Part of a small language model's weights.
Size: 13 layers, 6 heads of 32, MLP 768 squared ReLU, 6.14M parameters.
Architecture: rotary positions, no biases in attention or MLP.
Training: a variant of Muon for these matrices, 5283 steps.
MLP neurons of a small language model. Each row is named by its layer, matrix (down: output weights) and neuron, and shows model dimensions 0-191. Each number is 500 + 40 x the weight over its row's rms, rounded and kept within 0 to 999. Numbers have three digits each.
After each neuron's rows, "fires before" lists the tokens most often just after its 100 highest values on Wikipedia text that the model never trained on.

L5.down549:466493507527567529472445392530563563467473515532532509426568529536496551511508505469517504536431515445493489442493453495477459526510473489504531510503483493380505510537556500470466501423545427513510540507525508488558594523529592468500552528483464477518471523513542515586495489568458482525505536502498575524516495518482493505535412503508532520481499491449592478527537616527490501482477479486492602471521447496445456528479554485517474445456503560529492490460522522464479534484506463511547596391508413475530497447513490464551530549466481475452466532458498482443504449504466524527
fires before: "ing", "ame", "ed", "a", "e", "es"

L9.down668:519504525477460506473465529467532480472453536515434448452485524532500507426521466491484476517504458520505531498458534452504535606494524511497480559523503426542483473524472482472499468463471552485445605468465439570427505459487563436543486503442440472531479505481493473527576520453515440503496469560484471539555534455373515457590493499508423520504547498502502509541499547463487544465482423592511489493524424509483490452513471458538506577501479501531500506530529507537494526517400493403578543512458413470443451504478539464488470426522554495503476485554505502565522464498498465459
fires before: "-", "m", "vi", " the", "p", "le"

L5.down195:543530587561482489563470456455507476551541530509472484521525614515484551555516552470541509529472574548503492555459506563482518560470502486445468475501497417526505503567533476528539494487460549475452457506471506497510475477520447512480450542443506461456469511426524471475508488524497477534523533578505578492499504473462504434526534538533520435542457524428536491445563442466481495537459470422548606572584467487542528418525521551437455499575545510538467461547478470442450521487472523498528502494465452488592517464571479532529482499557523481518512477476453469528460486460490533540
fires before: "re", "t", "ed", "ted", "ation", "ing"

L3.down636:436475474479531468505522482560500605558480465500529478509547486521508506460506448600526543474489427481471522551468477617506497466507481482494468558522493505457467519526427474565479535460516558413493570551548462424466521509510476434509500487514438477507512398482427560499463501492550532517528469525530538492536550487491495482467489526534504477511546507492451568466446404457527522542523454529543475486486503516512515513549498482518451516491565444484554557546493469475421444538494490550587471492474547433449513422535439531539499398485505518435525498468501500510478464446489556540
fires before: " a", " the", " an"

L5.down177:526507540569510478555555464501548511596456528484484506485495579521497555505496569492515517521525559456529495501357519486522463540518479508526495455509494510524525532510507555511536519475548463527511469495477456419601440490457554493440516429545546480489460464414523463464506483550507470467483443490465510510540492442510493550502489526474490458474461579475513512519502505450528455560555475402535481484540523593456499522458498519443575434463485564566519406459493576495494524481563541480493551493508526557493526506581484474416463511450504514541479510525519429489444474557491484488
fires before: "ed", "ing", "es", "ion", "g"

L10.down87:458496499542549552495417520544547479500534545504492511512516557537482525448515512540564499562506563447498511483534463492515474480519473475515488560494498537488536495509503493524490467495547502461467537517485487466520516434487493384485481472563558462488527544528475538418585570520472524485487515522484591491544485527533544492497437515579482496506515530553524438461482508588508473523434516550470548531443465594486527493498520500534485473528545601409524547493557558447462575407512579540509485472513425436513536438524519431491512532479398490563481549469501459515461531483545511499
fires before: "ed", "e", "em", "ing", "es", "ation"

L5.down448:440503493461496473507424510470581585506521425478495457480478511498488474502495477488488563570541546428398406529407514540535519528532533496517568538563514529411461541584545552522534455450533456477449495520509503442519509524564482438519479440470473473501525481421484490428513434461513530483495491509510546519480496496412500524464480553487527520478537417510466494497498461443509424509488544490496540478459394514505545513537492473473586493484523524487447540438420497522558485509457451457473560522454517438450562528542496526502530540461481525547522500502531511545462518476480535508
fires before: " he", " the", " they", " she", " a", " it"

L5.down184:467503480518471508413501443493495481508494474542514481461559524489455531555540526424509445473470539539401503480568491486445477555540515477527481566477512539506509461531557545501457520477495498470478540508492532531417475463482532527523505582467466470574455487431501510430552556523457515522460543498441466568527580476428479491458498499554485495480450477530483482560547494452408524523532423484559513568524482526518471539467545456539459589531450597477514559558446470466490521555458498429447480500500466474441463467512443433517474461527547487441511459503434531486552488487476515551
fires before: "le", "m", "l", "t", "les", "an"

L5.down166:442497516530480467462467503486461523473532474454438500519498443548516552517511473545504489458495437485500493483415440532500543506532413458401435529522534496475460535550459542546448470502582518414464532535505501564514524494520493398474540461461526510481507472459533502485488531506541523513506438489489533531447518481481521505519505444443453459490535507532517554496450509479510443506484556469607543524505565444470538499548513560541500472505527583488602450579474478460444455554421487490513595511433433491428559539470514485470496502474520477491472520446499466538481489394507476486
fires before: " the", " his", " W", " "

L9.down376:479568542546532491609463539429552480502526496563499524492516506506461496495497436455559532521509489465501547481579507539498503457488535487463492420456544447528508518565498525493498518526520479505531466502572483565470493442393541444487470460423516454499452509493455526490473468543513503478467500444433550463499466537449519519446513564473473381459511503503509459502467526608491514516410457523543573586515435525444484536521463469440541553503504504501505464545532552512458575484496499513500584495509493445458477421515514527491507500443463441552487475496533457534487517442427529504
fires before: "ed", "a", "ation", "t", "as", "es"

L5.down81:493561528532496507472505432500492476507483536559498479474502474513556480501520449510480535475486484536485479459503508549488539497554483471500511469513577455524453515447488539523456509478483454514571423539514541516461440558422500487475527535439541473527499507485521500453461553531495506480439505561409529578498502561431523554483549472535483499499434493565464404492542531534587506536517494501467451457466425501481472464501588415550467413498525535557422469456423496520546511546496437493509569499482428412440482514441480528425503446445511544478499494515566495505456448554491485448
fires before: "is", "rough", "om", "an", "ree"

L3.down509:536466532524517454425491478483532530492401552513487480497509475496471532505566556499556513475473484469491483527509522471452537568576537492429444554555504490579483439491505537542533481461424471498434555551451514521474552540515465493515450376524455441471502497465524522442519544532539511422474475507461484535474497483450460539477510446521489370487436427478497427625435491504471523459510477463567485472451513484404558523483509483488454408493517513473525589522472491531484513510463437481509516443501497523475550508437501457485522464482461491476482494516486493505499487451505476538
fires before: "ch", "t", "m", "th", "g", "am"

L3.down485:455541503553491489506537470465479464517565568465497486521574510510526598519375522455521468489502525493568530509434574431520580474570465448495494471491514519457488517544514497438519456457490516489473495485482501471537520457486539520541436577484499528481519515456486420522463479530519501437494486517462488481501522538539458509495483504455484529545508493422448534579579570487486563511546496557443542451519424476527517522550448438417517496509467564444541520490506490439498546551495476521494490416542422540507484505511507473541533491398443512496465569547577480529466517527459547472
fires before: "re", "es", "e", "el", "ley"

L9.down232:481522540481474535482467449485522467535555534522461506512546488481450502554513586467491564524443483489519567548440449523490553486496655435504535531498532494473495455546460479481409482584483534468456559501488477503479452508575463517487562514494519553475464526548492543487478497469560529475456477430499503495474441536521488524568469568475540543508500513517476478497587585502512578533469562500551551524446509551510558553457536482459472513457465502500561523484494568457429520544436464506514546526448599440489490517466446528491480469536588476498485416499479489525495498483492488475
fires before: "own", "ow", "ap"

L7.down203:544454564492488540472495479475504487546472524534479479526526508503542480533576524453523528429442506516437493531515507521504443517571467563391504509512533485530513556498459426448491486482492463429517454430593560475449503472522501467438509533490529453526503509498550465539456534466425495534454468566500474511494577526590578560506510522505517492402516480488504542536491475494477554483557520481459557534515511529425472492509528507607479530463448482494610437521481500478536513469526520468522553415559514464526482474460506494517472550420463532509520550523455568578527458521476460483
fires before: "2", "1", "0", "|---|---|---|---", "|"

L7.down756:418503473532500512570524485488490536465477563450524542415476435548462470552528416427534525481506529504564447499500542494462515530547446533473441521523494541432505428499437514457525534416531470464506482483483429488427569483501453442485560574537419522461523489495519562444510534487527471529564570461509500517514492458560446525525489586530560509466533552504544520505511513533484443559586504471457503466462563506477493550457494527543450472446479442508565550521479497429458490476504471508547574496516514488468516506514496509475486500462543495507557564477487553498552522503459451595
fires before: "s", " the", "h", "g", "ge"

L7.down671:435487503537519516416501486511519539554551494509459499450505443549503489494539473545452501500449421461440469533484509546502477595554490490501559516502466558525500492444494549460554528497493504541505499563424439517508509466530554481513470459494484520498458467569454487478525486421469444514520509477543546504481467482494433482464465494543532423505516569530568546449535534448477409588542456443472518484502531566437453463442492516462583535506466493481479547419502462463523440503522463491446578442507450488529499484519516520473496442490506527552532438561413460518459524480543454593
fires before: " the", " his"

L3.down247:467576593518478541527507533485493496518495432506512518440549454491507587493528491464540455479469497560481473481483548519562464484481541466512501549441483560562488490482545538556462447519544504500553497545431451468469545425515487577560541562521533409513464467490564428491534504466488483538533454502561462552557507500494519451471525543473526544485512519472472532476535559548518521505521496467507469558514547516467535493483531476579511490460547550476432521520426492583558521467442480510423493520446392445470513518494479451429550464541531554501558471441444523479491516489543502579
fires before: "le", "d", "les", "er", "y"

L5.down236:461522461478467457426442508496460471498544423536500487589503562481458522436488522524479565486495513494480501481502534549495431527508552472475538517527406550495534504512547520486589529445453516522481494556485497466521456523493550579516497519496508456537441429533489496485499412461455489516437480468442544579537471521489449486500567472573546421394496518530476502515523531524513515496504505432564609420511494448502563484521515488500540537484478496495470500527372507480513527583511431491509458470497515540535522549496502516545401517532481466462532433554468508478504452524520491482
fires before: "an", " he", "p", " the", " ", " they"

L10.down98:532532560566551510503481449498429487488523473539530521430490435521528488571529498517461433387469468475521501509492471546516483541527442540565469494543552498477545512525532416427473484520486465488457555453485517497522427565533516569532475490535503447469479506496540471523491542520458536509483488501470511452537538510447482518508392521458485489428517518551504567519428547457503527520533519459506567445594594498427399488493506495564562531456510519525481431548493496522445446500478493531471497510407480503502443466448430452532502451498483440488489543444461515521519486458455523510
fires before: "5", "0", "3", "1", "4", "6"

L3.down553:528518539520517480511492472532513530479470493470508536461518487526530508533540494577550521483505513488450485515472528517460478512487431547474481503451510509561514485470454503507550532457467462500553567487527433465410500525451516468437431459443497509470458464502519553481512490497449504520550473505523460465554492518492549513504569507446527526475564497479516506560428376483517463512500413536484522429447477482489489424523553504476481555431620422555514443479563430566487486513515495534488442508481493453485463411495542506523538433521498510537538384478535508528442487600503542574
fires before: " a", " the", " an", " \""

L9.down236:511552480512511457472482466600480494582489512573468545585553393500523478536546451517468514400383492460482485494490461627473473505562475477482537475469494549463509535452557510496477490461466485545550515483460443603489497540473465424540487528493447511493511516530534540496491585528518441555554498513443460494482458466487530524499457520513488434536494490570543534505524527549462488487426504452467512450484529472477502450482486520554564465458486500489500528451420489447552473550505505478466554501465550526480517479511458496499474566473449535497486530521427531451450472543509482561
fires before: " the", " his", " to", " a", " b", " pl"

L3.down371:467541478464471491458495418496554467477567525501526415478594462410507483532465497508488483483451525507465539503456483539496461467540562499507512497523619507511431504516518568523435479487549462472530551497479493499509525572525491528501478569461591514408470472464513485465469541475569495523466536519503547502447439503534537555486496564574499499477475504434446478549521571475477425464482564540482493528552401543473510499486562503470456534502497487549512539491484486530474528582504447483515556559508433473536474525472521485448546484475519450600519468469510438465440549545527519453
fires before: "own", "ing", "ow", "ect", "ap", "t"

L9.down457:499475551531501495500435520479481548449441515487457463461508474528543481494456474509543497471520550487507572520500520547474498519520483447543553422543434461584507465451463567498477582439488449501466479522514446507507473563393567418494523534445451477562492512580598466455505524477536536519505540577460471504471532496445543516471538506465513495466462461445476475510544515590509520493413420439504535527465487501509477463500549453519462493485499503467510498490551468498536543496486532472494537545415464516522577503600553519506529560527553509435512529450590483507499507556442499512
fires before: "ed", "ing", "s", "es", "ly"

L3.down462:489523491529501516492512492535574552480503453447508470479501444488464529463432482540479509496463440543551529449487518514542488539537520468512500551499479534510464429503450488585498593515527563472493577506525457464456521560549564541482536441446481480519488438470485491499475510484529554522457491553455511514531513431499455451460460539462451463549506485523476469435507457499425532430382530517544480466551506495440563545630520491504508449447560419467498539558503445477462500504514427547572472522463538484497596442471474512513500462477516488405531477470469498495519457495455512473
fires before: " a", " the", " an", "ing", " B"

L3.down523:520544518548521417524481468512548494569485525541482561522464452474491525536493502483510501446508449467448525592486519581476451505545552458511452466459468456512506520454497511521515460485499423536547493505493459502450572490528512535418479514487450517566468470552531489473484472499542511426540493527568435502553505505506468504517563606494437516554465504539489504523494511448493528538562538455503459530520541508492468499381502432513488474433506494571580459412506479529508517567524556472450629500452484535491460486556482468403478501473498460501506429493502513532457514452450451496
fires before: "ian", " the", "ia", "es", "ct", "t"

L6.down625:465567458525487602493539508397494427518432568538505423494470463520483434503503501516471533475525479570469519504520501511474549502504452463502497488535516510511518483426472527522479438446530473518503432442493474498531493519450483501495506561470507429514497471495497497412549550557465470531410509507518559540512488543388541548474537407488489465470516534525429429482515518471540508518486564482497437488420428503511485500527625417539562484478504566531489476491468464515504487520540490492503519477481462454490445541457521496485467403486567491570514509504566440470461465500532479505
fires before: "is", "om", "ob", "ail", "ree"

L10.down396:488510534541522508523417483450470468496537528504468541461512547481495490510534555489491516469459499487424549586541486536448517580530507435506569464515493495500528533567497545554479547549462542493522523484398512487474496466471379453440453486480492485532437536516580518514441523528552416565508503531498515489526503478469581522488491498500480455451482543525498473499472488469481500481556405533487590469463491504473491481585578479536464481539557499452538490489563541498560545465514564493470471439496486569442498497488494464552604502542454479489528531555523422409481514489492483457
fires before: "ies", "1", "y", "s", "ation", "ed"